python train.py --d_mlp=2048 --activation="tanh_gelu" --bias="all" --init_std_qkv=0.0266 --init_std_o=0.0266 --beta1=0.9 --beta2=0.99 --decay_fraction=0.512 --final_lr_fraction=0.0 --batch_tokens=131072 --seq_len=1024 --train_tokens=900600000 --dataset="wikipedia_en"
MLP neurons of a small language model. Each row is named by its layer, matrix (up: input weights; down: output weights) and neuron, and shows model dimensions 176-303. Each number is 500 + 40 x the weight over its row's rms, rounded and kept within 0 to 999. Numbers have three digits each.
After each neuron's rows, "fires in" lists the words (lower case) most often at its 100 highest values on Wikipedia text that the model never trained on.

L9.up234:489536470501502539474521461529436496475509493446407453575545502482522475525451479517430454438522469510511436583464445484448554513549486509549473498459516570431495490489529530461495535507460495545480493508461425511472470480543466539555453533477509511444491518460547564489457451498556494531482514533404368459447503539451570473501496451480465531515522514472516515514478506483529522515444
L9.down234:497527503459441521476444566527514505509412496506466550514481460425469443417485462488558489461547550528435517468548458453499455529457486504492447475484509497492482551518459441467510529552553520510540554502494591470477516503516431501511488590526500454470492478555450488559492535421456517470500483548481558456492483546550523556528470474490484430535467507466474514475507550571487564537516
fires in: "in", "at", "by"

L6.up184:557454526557500507506505495488513482463572477589520500504517422499525488453535507474489585460512425536479478529533475485518431543460521571464503527505492491544498508460466497517496525603470503457497504537464486535529516487440523509463542486511525464453528434542573513454460535577406573463539492546505493464507494491433503499442553508512488434487542437576545562554530487535509480538549
L6.down184:485509526535523455471506556492511488514505491483516460497490515512523484495461496503515472496481459510470472503520457509440508512521483480498530483440517533489492503496515486469500509495498477477552518511509541554490497517526523482511554498502481495519507563515535527476501556513487501485482515449442489488491496476426492478529501449479465485442509458513501523512525467474516510449475
fires in: "as", "and", "being", "be"

L6.up1669:515484418483527477515510542538531467485557439473550490479542477519477508518487584484489505433418518471536565519464512498486568501497471504567508499532529526562500464457478455535535493500504451481517487496512496506460425465510527519511512509408473464461460451599522496508511546530522546565493513532498498519527467559530481400487534513472544471471566455573476527466491454495471510473524
L6.down1669:521501529506542456571482549484563442476487519487578493555455484456440582453506456453532473540502549469519469440528524532522498518593547545526514444491548494507551507596455485545512485487514474408500477492500433551494578503487601475461553499511489460509515490491462507443473533486527554574437524471542536537489472505516456521486533530525524509435518527434530473511459448529498434499509
fires in: "as", "released", "published", "he", "for"

L6.up1386:530410455432477499554492541384482559483467528563543449543493564529480536440536505487498481497525452492505490491501418546498517397475442521425542492497472487482445493501515463486539516585439524478506556542472491538487507462502597531536466517440541470506584454570507467466506524465525477460445494492494456514480519370468520453534444547565518557452544527523547527539460606461354480480480
L6.down1386:525466487535559545493485469509481517506506530474570475469496483520443592501560426517440510465492550498568472470444506552511530429550535531504466585458505462479489527568447452507465488485507568530513558468495481520526563577492486420522516529479476432451476513488516458497520485420559498473565492501495473455467476502473523479535519478542460545537491532491433470513485611533495571492475
fires in: "and", "two"

L6.up125:557532452502500494547540516473518451614527486484436397511504494504548551418507487507475468547467479471517477486445411445526488476493464521518486540443457506494491529481474494461582585511481484504488537462491503523549484477488497572540467437514548459555528427583466516460478530472517561483514517514461534497548484458484556479496456453535469499433567481475543561558503509486504442537393
L6.down125:486552448473530532475458548467471484539535466454497459535500568503500489495498549429489523533533547505512488519507421440559485539498530560497512548486468473512538589461544475444507505466491489455506542582492479503505516512500501482517527489481435476502510557484469527432554531503567446548471489519446475537548567513460508561486499438482486506401510483520469558540428440498478509533374
fires in: "well", "and", "while", "with", "in", "a"

L6.up1620:510481475478479502511452455509578444464461519523517438516561551463482468552515530512488555492493471417538520564433438521521519470535523511460457545511467488530481512505458471429578562440544471499567473443546436507446557452454433515540480489516562480514492469481518483585488467537453520503526442534469458413427530484486549486504561529490547536493464586458556497462477534495492521478446
L6.down1620:488556533477578518560545495461460530518482525562511573486479544489471513475450495483427458505519525524499489473507515452452485535507518536542546444479524541500563469559468520566463518543484465488444486514492535561475525482525610469486495495557492546543469571475444528509443580476445553519498542501431555614475497551483539528496464444505507478468527490534538481536550502436514469448560
fires in: "his", "he", "himself", "the", "him"

L6.up1627:454406504509530456456493565536487457465541457577471487497456433554505488465462517537496481468499456496477545541563495517492551520514485528441498441459432510516449526423527498433496508494463510533504532507447515536516520538500543571507499540513537506518540428517477483505552517487546488470486456491411470507474498417502464398532495466514474487406473470558552554523456504544515393520506
L6.down1627:528472458447529520519475489502482499447455473519454566532611520481412518585486460465511444509565485437463523439470548510398442456512533509589485544511511451499502509523541357536541478514569531538486477473428524490482496474516459405512473483490518539503476451495445493434534480513474541552509580546525441497470495490549499526522425523508482465529494532501422583516526492437490472463550
fires in: "that", "the", "as", "this", "demographics"

L6.up1565:495468459507490507521511501495432468493478474562513476551557514513458555489470487473506474500525429480470519540379469502538485478458504452544540450461517545512456479468423467511540523551395485554523546440491447501484528467439530527514467501458580494486527441492521494508517471550483496580502474492514505507473535516459521355483474501502523510455579497505668463511524446475471481538431
L6.down1565:591508447511512462522420538494474502495591508533444496542462481475494512514522578502537555576463560406557483469516571506520556476551532486464444488516464520514442457468468516443543506451508478480457536442521489528526541545480532481499483675486500508493519532473495455534479508500553447441469529450496474445515439461496508546506424541533545539469524509508486535514526502519535545556521
fires in: "and", "as", "with", "in", "joined"

L9.up682:494510452473480505473542523480527565533503465478515432526471508461397410461416547556508456481484435472499514506528419444471549493492524510476431488526510613460485475565535457522490457587542418475528505526478462492537417467544574543552431532519492528479481504523488531465500574481426548459479523426470497492497535468456519514502470433580448455444562483484534558512490547513536427489495
L9.down682:485507586507537516468486534475430487564522480462453525476536475502459505533498512572558551566545517470448496546508534491509474531504478423553580478456501472461521498518423521513464466578466453496501472507478522507488500476417431513442518516556478426559553446485490529521577417538498514459512482454547427486541564488573500519486413470423493484596458510518456464480452512471510592508508
fires in: "a", "in", "more"

L6.up1169:491514440509514490480572450516475489467523443523493491532549531481529434525485468536541481488505503457505499504498461535454512520504542597485548491486539473482464537455418468495452556584515477450440485517452461508496429452439497561457536528484538505422521429505557524454560475569541542513531558428521516444505592505475514499411493493505506455527523465551531522533528418418553484481504
L6.down1169:509473489494475518534493474464488511484456499522454491478451514491448537429492526457511515503539525482467495458486440503541479504480472507475530526478526527502532508490517478495437476531503522490541518516477476457504517516494466480503496505481522504505519532515465512458463538458521485498461509480501502486499608489457548506535445474555515515469473518478550511550538473453493490461537
fires in: "other", "later", "the", "of", "also", "then"

L9.up1172:511432452455510589545473481466550549505443497555514491518528536443501530490554485523480525529443487485494510532529489589529485514494463536506498590461473572528472474425432430554564516468487436453486515504447494465487518493494487530494575533476459453484487490586518465483425528467526494507443463577508505475492520453477529421550431513498430529531591460532510500542565445450451495522457
L9.down1172:516503460556563559488441484543493494531568461485535508566457471580504466539410595565482417541458478516464452451489537465492485505587469507460531522495574501526458510471516455526543462464554550506499520476502468479485495514465483536493491488476556490534581475536471514524519497486489484461534479561499486510497540510495555515505546482451449572468570544544470508486429477534420487488528
fires in: "or", "in", "grade", "couples", "and", "from"

L9.up1648:549420490488438540534546520523467511553505496454490518575542540516418514475489502455513462439468519498525498495487474532536498539515438449479579551505436493518374465408464529486550488482509448554541491497464494504525459497493505511497468489502497489453536524521490475503488527466516519518468533418411477504434511466502509477450539469540445494498548410491558547536543475447481483528501
L9.down1648:449539470482579521490488583497570516526468504556504459518481497411429489459480578494540573471478465467503484436488466502429444528531455469528485496487433470531466501456559501491496463529521412505576517496499417470516530506446472503443432575497505523472501492501485536502536560536456514510570507507563506486543523477451429482512471492568478490509474600486472540564539507542496495497526
fires in: "of", "best", "in", "a", "supporting", "an"

L6.up678:502535565538456454484552463504546470510499443466411508563475528529465471436488476549573452493568465505489516479493478490434524497503471577492579463506517502449499479377536503447563571516594552536517496481483510554518515492512534523482535573565470478464507535514488531555480440497495547560525507483461433458527565509486497487476492531501480470492522448544428568541543492465514481555539
L6.down678:548473595480451482498490565463516497558506490531547514510504521491523503432502463460540524533469471455445414509494524480569496466490501521527498463560515492398521488507503577469489450503436478511459563507525504467485493432519464539440574486527481553485453517483492430483449531509449531542492502456519580526595574531392499492487537461512508428445500484538444466476557526442484494551511
fires in: "of", "the"

L6.up408:556451507504511475539542592477475538453461469487539492526509458534506458420471489491522403478484446488543495511488455516554530529481480536454512541510530533479499461531518404525619550535560514454482506534513518495477472485501440530528478582504516511534510499458561511473464502565500391469465539491484498455463513472493501463488466491563516570469491505465499507537531479484543495508488
L6.down408:454559482543520503440490476465519444534511459463472483544526533495473474514456532502514486494466587485482469510497502475457594476540500514517480498432507478521548451596450566546499492521466461494515542490470429505549549515515472522399547513566446461485444449448462488500467568482513546489502562516524443490555513501464423413535499461487460505530530539494417537486558534465533573499537
fires in: "the", "of", "that", "for"

L6.up1199:533523457521388484433564481548528515451553498476499505558481512487568548468521547485505375547499503539508492578533510551487560447562533604493491577464499475414478420454456512480599544539470476457495447487498529503506454455474469517521463534503504552397526425517518469507564506589567494479495490499475517466504458449498477481487464557512491469516541500469515505491489562459484461511499
L6.down1199:539523530508533482528514499494470456512488527548492504507493474504464492477489466488532446509506474500454459519565522470562516500509523544501538527510492433498457451497447491486468509558529491533522563504448464572486503519499503488500476516494523471485468537530547555487447521499454508487494496518466491547498535530479490502519458484439465492442465503553485501533531518494480449443469
fires in: "the", "he", "they", "she"

L9.up1118:475444524475479514497511548501504483436531475538544489500558522549487470421495451572517478454534462495475531539496444481557540572481587569468477479502471531493470493500486436509623524543515469493513485503513484492530543488429476505481535495485495579514562484492594534439496534514533525513473607493487455494406457492473527421509503524526527459428486417496548560539577516550487429524481
L9.down1118:536499446455498469479538578571505478536516513526502465402507518465492473495571502504579544563510450468483409538615437506470572483491498489520438491513540453513505481476503540516452517544557488552472432484581566534511471548488534479465509497520527470520513472499530452484488488553487462516537502524485490541510440548489461472501414507520484500483523449522496541484517558471448488523492
fires in: "of", "with", "the", "by", "a", "mumbai"

L9.up572:473447482507461405496600562532542578490463526527552468456441462529516524460476396491459508468478429496489472529568432494512484409471524480547529451460495541533403435513515528501449532524541424489461471502426588492526538479452497488474471476501479532508447515553483552453465520537465412481512497516488478473545545485463516546542526456515534563496540452498563550495425541501444441563512
L9.down572:514451472460429523472481502511496475497545454487476527482518477421512449470434490516456489422498443531463425539500473525488482488525490480508507510428552437467515545508485480449562465487427532504474504476540457538606539417511436567461521494540481520509495474432460539470470508575451546514500497468522539451547492539498574503523446497489458535460462504487546575490447497448489489509566
fires in: "more", "a", "with", "out", "is"

L6.up1514:487395443472478451440510559412465514438473441544491507503447484547459490527435491529480418526512495445518451498541481550447506426527460540487495460420461536373413493508512419468512558532473527505477569534514588531543481434438487492534440486462467448460499450492507467534514510517555576488450465535452475506518592465472417463488430478526457472469603472559547548527498461508458538493521
L6.down1514:544448532480463506580558473550518405559513565522479506449546536479544473456488469541548535485491572435503452530442520500505616476447497531524517467548539483439578480450563486482492495535539462453504494500473471467489519521537516549512577531497453436536502484507534480508556504427508526433567487468547398467499562534469543510462514480485483540513476481433454532551475501496564550541546
fires in: "of", "that"

L9.up412:511508471437495497485540538529493568502483518476505465431566446499545547403486408530514452461515496479530417558477398517481506501509516534520439488467508538529440503503500533419489454521564523539514528469491556527491497498508469544525433563473513460495496462444529536468486517507472507459468469522515525413532494505540511535502525494539514451520509553518578553526492449493430496510459
L9.down412:433530446490461528484553511504461472498512480509496473508541453512528440573480559458534545378557573488528533457467481570494542531488478504460587491492463530468484527495563549508548483519517520484471561516475473486434543525516517525444541519532519539502548447488503491512467583419536449455456500439435463531498486508472547515540436518532529529404509456532495483534492518464525480489494
fires in: "in", "an", "its", "as", "has", "to"

L6.up1841:505499419476508507498453518497489492486485487469549500520457595558537536490532566481470498516467510554437519510415458485453520503535472554548443499484478501502465541439474432521499599553513495475502562518483486549528458448506484460512467500527530455444504439481533512502468484520566507454540471515476493464529502496480511500480498531515462542468538420502511558492496469458423541541473
L6.down1841:524550521531491490517490480542447483483512540442448475497517511553456486440430479493534516519513534506561457538518536493571541529511467519488529511480484484494490528448572514506505527519467525458414489516548511498512486540472498514507596524520497609481503461444488504510466460467471466545507466492507489514533482555495547546513504428493469563460464495457454525473452471488561493453460
fires in: "and", "as", "from", "most", "who", "in"

L9.up1888:456478451478478439434492548572468470535478492578535476505544521527478446527628516479519441411464479500565486453526495519462527486498478506429576467525457605442516498508474547583505508493476495527545466522458564490449474465485512528537450492405491493466449514590505539446573537471509491487501462515518477496514476493498533492480539532545470543482482494527486579548554375546444509543470
L9.down1888:504445532551543482434478523527432518534480501497450527483463428460450432475516504438537483457479480545561445535526470432529527499509449521521428530537480458449465490585547522529502469460550526553465424475497499499456404491492457505583468395495508482512470558518529578491498456511512502495458461534418465595495431459480445534442503412490502421485494534519496496467475523562495563453514
fires in: "a", "to", "s", "not", "d", "t"

L9.up621:556529418502450419481540488550453553517520501529474529497513486462513489448517554467483456454466491407586535418456440477541512485534474520456544508442485506502470501532479480486503467470460527485513572558522523579390537418538482509524489527488450520560484421549513540584531516476447512516519470541486479481494516437449464464501500455507502506434490496528508522600496520568481513528457
L9.down621:509491525465483472434405483565403496462425547480483527463505457471559478516527524456490493452439499528546494504508464500531465507495465474448576508550499439490424513478432495539519533451455542498486555403445576553514463480510516459422491456471474484528464460506571528490491563500480603427531462487539484542538444503519520505450501451545561529463477405521524464529476526481523498474484
fires in: "to", "that", "also", "can"

L6.up1681:487554412479500462503525527500618581495492525442473478510585503500507491479462388503483487555511505476514421534590454518499537461522506540458505438452509480471484505451509524517502493555508519498459487509427495607555439470552579494560457471497505447519486473543513517524565534542535508518480460497493480530521505493535548513466479437556501541494465468531544637567496486531473501503491
L6.down1681:451500449461515523468497477437569415448486455498533431502447496499525496491529533541534505548483550511464539410489535556511569414503545561470500570550478482561488517502410495524542472491484444472466523504442391489441541520509498520531498492560487527499447442468452571512446460582531521479526518500461518564479459462512508453511430482488491539459506578470547479591505512517504513493492
fires in: "than", "as", "called", "are", "were"

L6.up1785:513501518495398495528470489491473498510502401597480465598532499523552466456464562509500537528483503454497517425499446532536511465522469514457534469448511503506441524539453547498454485493454511559521531519396556480489483517417553523514509456535503461485517481502468529537524563488547516461485515538555488494450574442478501484477557496503468554551536428603491495524509464476471452496502
L6.down1785:549544516536485499510590479503558524547497480454585503436483520513544465544568478563449519554468524482549512549429517443436542481448530479475507484470558535488424490482513581474565524504547528393526498490521418480525530564464468463473496500549496497499466555499479435513491482464471493461539509437525455502481480523470455486500615537470466477510461521406498534532511485521523545442552
fires in: "and", "her", "his"

L9.up1428:501467507413463392468437462494497537584453546485528513475524503479450467542530565507462447476469489495530498492457414512596529491481411530516500463371493507452446483492452496480488535520493508491474532515504534517474545518477506497503490500477455449494562565525503548539527517479553488488461478527378460444547472463444492470523512533509489545479516520505496506530525548460490507507460
L9.down1428:537505495503570494485492489475527469517415502457486522450482486489543417482471555527391468522446494502520507508505512447466518515505542446588437478462541429469465468507524534492545576513516485477538523504462466476526516504503523459435456514511475559587480500503516547492438497558470464466491516484458510532554434598516444556459626527517467548470497473452493445489450431451432504455453
fires in: "to", "can", "help"

L6.up922:511454486506567502513504484519465499498448485463421517504491502468534518433522542493540440539546521453496466472491534521432531460537518462499533507455535507474467499480503442462569484556537535541498478508466537476515466550452517546521464459528444508505492474512517538521503519584566542532428498510519512488530495512472603539499435529522503502511522476452540548437519478452484461489501
L6.down922:524491496484473537525456539443528475534511448525466544517471485572480534519475520482468535538527513501447478466478457471523441447523536496399446470475467507499500509488478508498462525484458501496477490547458519455506504536458445524523485491496487439495485476420488453459508525580485458513505501444468514503479547459526491456502431528595433471463532529532510491437464463499577529482497
fires in: "and", "for", "his", "her", "later", "of"

L6.up582:504528454508445526465492484482436517435503464554444525507483509522399472461452500439487584531490531489423521484470487508552491457510511508521513482468489495416445460482469486482470482506487482453472527509451548440574539545541537522568454513526428558446516477471540504466522509515524464451437506468536558451510596495497509444487477519525510495506535518518564496484500513447495495504506
L6.down582:563502529490544547474439529482473547439501524446455453482497489542522491508429546551476409516452520516505464511475541568538521541465529482450546503411500452569478435507474519530500523478455509485472483483561491467517587524526449518492478495459461479475500516477558518497433478502506485505520535498585547544461519527532505488475589577428586487478469539474485474503499433480484484462424
fires in: "of", "in", "for"

L6.up387:538457511482433437494483513468503519535481502514468477610426551577543491432590477596570508512523512458541531461439527461510497438534490545458493603495476500454499484486461453532448503597520552560549497532432388539434487478477492548476473502530502456496467518530454548496510493477494581487487505552512507511523509507449404527534507464446497479470484473542484491556514475515519494518455
L6.down387:458547525536474519483467471459508492495399477537567485472483494510507494472440516514492497529488502549460506475541427489522425570441542559456484466546517508599526492532547558469522487470522535509563548460479500450420446524524553498482512480493502481457431528484468466448494502488436490471500498498427477557546530509494424509503389444439553494507558548523546494502540488538461490529447
fires in: "the", "any"

L6.up869:493464537502580461465552496482496568445524526530562525500544463477503558490488449477490539532486527466509472503498499487565469454484503465532581504478429558523433506569496417599476535515474472526450528515432495584516555446517439485589499504478572521530501553507545526521488567497470512582486507552537546432456562503514508482503498534522401530530534516489517521537521535515461445476461
L6.down869:533466499485552535486443532438497485493414493432526417533479521488479484506471530545475527502496500456496472487519480546527565565551524560462494521476426518525446463457489526537552524510406488535457536558534531455539517520545515560440473467583449480454545465511476497459497537591521498475454484449575443485527466496536536490536497521508504483480525466507558517513541477454483543487513
fires in: "in", "on", "by", "for", "at", "as"

L9.up868:558471400482476498492504502534487477501440512538399603479526524492496423455526467450485490513445479519565508484520492540530460493484474437446516438467496525477515589462499494517429470527514449511513519586539513529503529539535485575544533524523464537491492524438496503458550521487408552412472484481481496501500550448419470521491487406522470516548478397521465487482519526458527460517482
L9.down868:451495496532455537513477468549484563439453525507506536490578519469474516450452478478506471511554485441489489496457478550479414521467408431500544464575525541413463461481500423514511474450521486533479500567425491481508490511555572509508467466490463522497451512468495522484498503535524474474513479487450493480497446484462499573534473492443505425515551543464438504482485420438496502518503
fires in: "for", "and", "of", "on", "in"

L6.up1374:521483489523540439456526568556517459449508524456436476522496473492516482503504544488463537548491473482553532549457418521437543492492431508438466403483493486560548492477467471469578518531467522493465546572500521523571499497462479517501501476459553544494461483541468522509542514516517513454512505448514487462387459506462548406471407416566491484566529495461442570477535468450472526472490
L6.down1374:457534459521459545513539483476542535467511439500490461512493511543430578508459452514519537445457479536490538503446482556588503529498438504542564512486587437440489478562531567480466451514611477523512508481522456482455517437477524458421517440495458512479501483520565521528500514448467525521526491496479556495573446486538552506477498545488495510573483513496493469476533580571529502517546
fires in: "of", "in", "and", "on", "as"

L6.up675:520493500544466489519492480414532539495533483489533494547516521534449473529497471519530532447510418448516516526464472508476519536543529521486500527511513505474481487503424355513610555562506526541515532526526436510545485492466434540524456411484463510506546444559598490533493463506432501554469532489481495443512494565455458453507514554472497496493500538474460521520564515530484498499451
L6.down675:514521535539490527510556526488487459439503480525470525450448472447529531434478529524554447457535613541490434472536505467441510432457501596511514460487515521482506436515441524509494543562479479469465471575443454497557551576585522507516517494507492506495450543509452537522425555454482511457523534454458553535459533548444523486530543456531507455482486487504513516594613404423565434400476
fires in: "of", "the", "for", "at"

L6.up468:518467456508469390491556517468549533429531491524451504509502540467519493511461478467494488477426535557531498522517493460598567481443467506488555463435553515502494508465519456524437516558485476517488525486426409478447501475445445494451486506507385513490565561515568550484466552594502459489450482468503540437496551532464545519446498499523474459506515511535523540555552451441484431533432
L6.down468:473461453493484520508468506448535513508497502493508438525499537486487485482501510482531550492535500508475536471523463576552495516524480531516486495443436520489527497510552491473486506494485485495483560561470433486477487511506527559506497477475478486448513494516479539535498530533531515570479496441476479486536562465463502453453494513485485476486478486483468540545557473511473458489497
fires in: "with", "to", "on", "as", "between", "from"

L6.up643:437528518486574490513547462456486464483411475534462466490550441510530452495607433515467544442537485559588449488532477586362521446509441536507564452484552561470483432559445512482510504497482524413595440568448512494443556552503496515537495489489533499495489472475543532499447503499439564514449472543466398493592499548468555481533542475507448492539502545541445536484454538510524451505509
L6.down643:443514474517535470442493518485523556447480493482473522453439428551572527493435575549513504556517506497453497553489470547484386494474533470523483482476463526517486544506474504443504554476499479489527438498457566486504520496483454476516451464487449526499539508490570424490580472459507518503510494547462479445496568534554565569523499534555473463471580490555473426482471584457565480465468
fires in: "of", "and", "or"

L9.up1419:508455455475537479562463460452513487475488502421430511491520529536442524446507507469501512433446531503482566527536471575542508465567532523518502535446538484498522511479482456515494491487562510485544499588517534477521488512443446524506529427464540481453507519512510487369449534535551505562455590482515510461477515558509426452549550481572532492466523527544517502535522378475482549543419
L9.down1419:471472467414501407541541538476444447516497535531495540524485434488417526485494513458534501539498494444454466526595507489489490476553451468477520419422495496528448479539513483479502544476397569510526524551481485545463539461492540481465489453539541540532569484444497462466501551511500523473518538492526505534525494475508489485417496543550482521452457545510526436575566504433576543540527
fires in: "to", "began"

L6.up436:494470500546478459519488506507501553457513474615558493534518444502455483469539448521560455428517467452532489381567445525524476463435501497485537485489455528479514497459493474458566520502525513491515482497523512547539521450511480540480505503555524479515530451539540550527513556489503426444516511504506486502510494422476518538427524432491521486492558417469497525539532552531461524540493
L6.down436:542522437504625507499521504432486454515521439482517523494456456514530509527464479483552475465463482482487479500575502465422534421521524522529478459444480476609541550541507473479541496486514388443502451513467466530532517574528446575496504504478475474484498457504478504537494428476535471548521526450563426481512493424537499524504504529524553516487505504498474523557495444463479452470514
fires in: "the", "was", "were", "ft", "as", "ajax"

L6.up647:506458465500428462495519624540535507524473529546485539481560504486560489486560480483567519468494507511488547493544456541542462478473489588451525440468506478505545523576530568534481556527496457511522492518545492598456531480546515476524468518511530533516481536480554529445504532531536562472524442571514540432424602435500499528497542461467441451451455445474510496537498515439510522479506
L6.down647:472490483532498502531447433479482554472554457512575436497456515582495463447487498468467496522545480492470473548533424511499456451565472515486468412529497507464516471463471401481508558460518447576480534492479455468559483554512585548493528455554520448454545558489460499538499519494543484567488454505519532473479483406532500491514426421558420506506545562513479490542524515500499545452408
fires in: "to", "that", "by", "of", "on", "were"

L9.up895:438429459509501476496559604450449500483496499500514474420505480525498470489547447484433516454546444457526470549482405564440479445467464519479490456501467535483461507474488472509540442462551451539519536510459542497500456486547446596528544519529530543493543470526563543455535487583501522479491478479481457434417536417467596511468535472517429486447547498469464493490507504534472452481511
L9.down895:454435473548546434485470563529500508448471500560516511430465475477482483559502537513498573533545546551566483510471452516511437544528558553498459440535536513489569454476506507464482463531483541506512477442492519456519510463529547573489498498458480457474466422467499470462543529533507526498426469474540504487418521519518450539470445461455560465476525497551467550475510551466584508430463
fires in: "with", "and", "had", "a", "to"

L6.up1285:505483481464454456443513480557502598514444470479452494506604555512451480456432537516460517451514453473552434533440459508557510497564409510530533537476504475505510485451446429512490541489562510468581498470520438485491504430465469525545457393411470495469482499534587517467519494568498540533488480513500434498458508522521570432500593483574487497471502543477529563507477421513519478495516
L6.down1285:425539499522483525473461567572513511510496536546514446489478507458447452478492562433491457486495516507562521569526517437448456359526488452513460506552510550473442567504505524427562538468489557526491509465543467516538446481481491455553540474491554498475459501476514599497532483533453459498474490454465473487444445415514465510488446468586526540573567478533518500497498470495523494472530
fires in: "s", "to", "of"

L6.up159:458509512433590472489574496556510526516470468457474440478553453542548516453502473471537463500524493449475466527543525601480544485500502560546466483510533505484517555460481491509593451471506504454547410559529529515582486501499521505553489534465497499498504487508544576524499425557523479539484518523484496509484460514524465472546519515538467473507505400443504503517449502528500517469536
L6.down159:482462562523413547499483484419466420471521508519504565577545489486478446486466513440501508460508388507455485538343431504522458538472523413508556532495533490475501465507532483469452511545492520523483499513489451474461449537414527474452463512493495523530453503528461461529451607489481524537511487436512535489486565566547549507513484505453487500407534496557459469498534524486515484490555
fires in: "this", "of", "it", "he", "they", "these"

L9.up1182:487508505497469490510475440530488504434481547494456505525543564539495458487461446545457459483498433585517517523482434453472517470479503539504493455543534485449548487542489444503491573515431503489620540532506535537521516472554567494498504549434447458502507463487493433470512557509470466502455542475449457484514551474506489461515439517521534466515532516530511502565482480394489455531477
L9.down1182:486502564439574493413484544495493532489533510450431496511465544493472498595469528466509471465489451532504479515523484551418542479534412419451509433541573493472526432524556496528531481466477511489561547479509519475498457475576545503515454479480447459535530461535455467473555503517477517432546453562586474430466470532495483439531465509477546472502473510471511479519471458459523504505436
fires in: "in", "to", "of", "an", "on"

L9.up9:522418430509474480467413533488473542520512525501448579568531483517503471488468513531520511511524486478486540461483520559475479490464500519474537537451536537466514525485516499459482501510463502484484521555491453531507457507530484538562566468557473489447547558527504592472455530520513530521422517416525481532479435510444577539532563497552479516464547421549478513460560509465432497494532
L9.down9:479565498578554478548538553516467509503480510503442517550504476365517465487418575567482482495553520497511444458506531432478475507539431519480463521554475546511477475498513482497493524544528491471530473500455441442495496487498543473549550497528512459480515418562492555475501553536483551509549505532539490478498478496487504530465480511489564507418475516500497524458513474465494499560535
fires in: "and", "of", "for", "to", "disabled"

L6.up82:562479489533509464461553453488573517428577494554486517535579580512536504469430474483516501433510453493521469553463449504517508494484500579490543488453547496493540512427424470464505508529515477434512448557513488441478510470538486526450536497517513497491556530535530527471436532495471474508539517483486504386469547496462502492457485463521426421549540520562457482592543465453527415528490
L6.down82:502474497517498501503496501492518491494504497499502464501507513484499512488492498509508529497513500495475480527479481532495511487508501511503481474472485491503497476496514483482537481516476500518503530514491472496502492510508498505494514490487483497484500490514509490510479542534505497535512485502499495484514525471411492501466499496484493498472532514484476505528521493497499484460497
fires in: "from", "by", "to"

L6.up1367:489410470484509447477605461505521520480523494504448473524531493496513445447435509534524430449497541455509492558507490535514541478526490607500491450471522553455544503562513465546542539510510489450527510564436485524458503521519527577523556611431461524447500506537495516440501552512447528500527566498438467458503507467470473449458508496512462526485497475516503555504563414480484462514493
L6.down1367:562517534519535434547487562515532508442509521548508429504524501531443517504515561512489480512487530514491483528474507516511447532461476510484402485448531431523473476491566561534524516523431459517517488481519511513502480494559430501493544491435450473522467518497488529493487569489473513469471531459523554475535529497406504453511470545467471466524497537546474527555515533444454520457498
fires in: "of", "in"

L9.up666:473522457465442549523518501460498517493493455522513458496478503556521550469487512433454451567503509486522540452444496539467557488482500564468468454464439471510508518483495521492543539562454530462500466499519514554575544463447460505549467492508495469504515500515516562462501580558527537484449471472509472511502506424471516480509515460546423538497499467517559565514461452493393398502465
L9.down666:468448518455423545476469513476554537517457486475514486454536492493496479485496533455541540524529554467449482537496436538549456520482522483486490522533438528546545508485551513504530549515515473434475471466459493497500469555518499445472435511525470504510482453475512544549411542482478465519417555520503462521508529511487533491512506492537537504467538433502557555515489510568542498469512
fires in: "and", "or", "as", "including"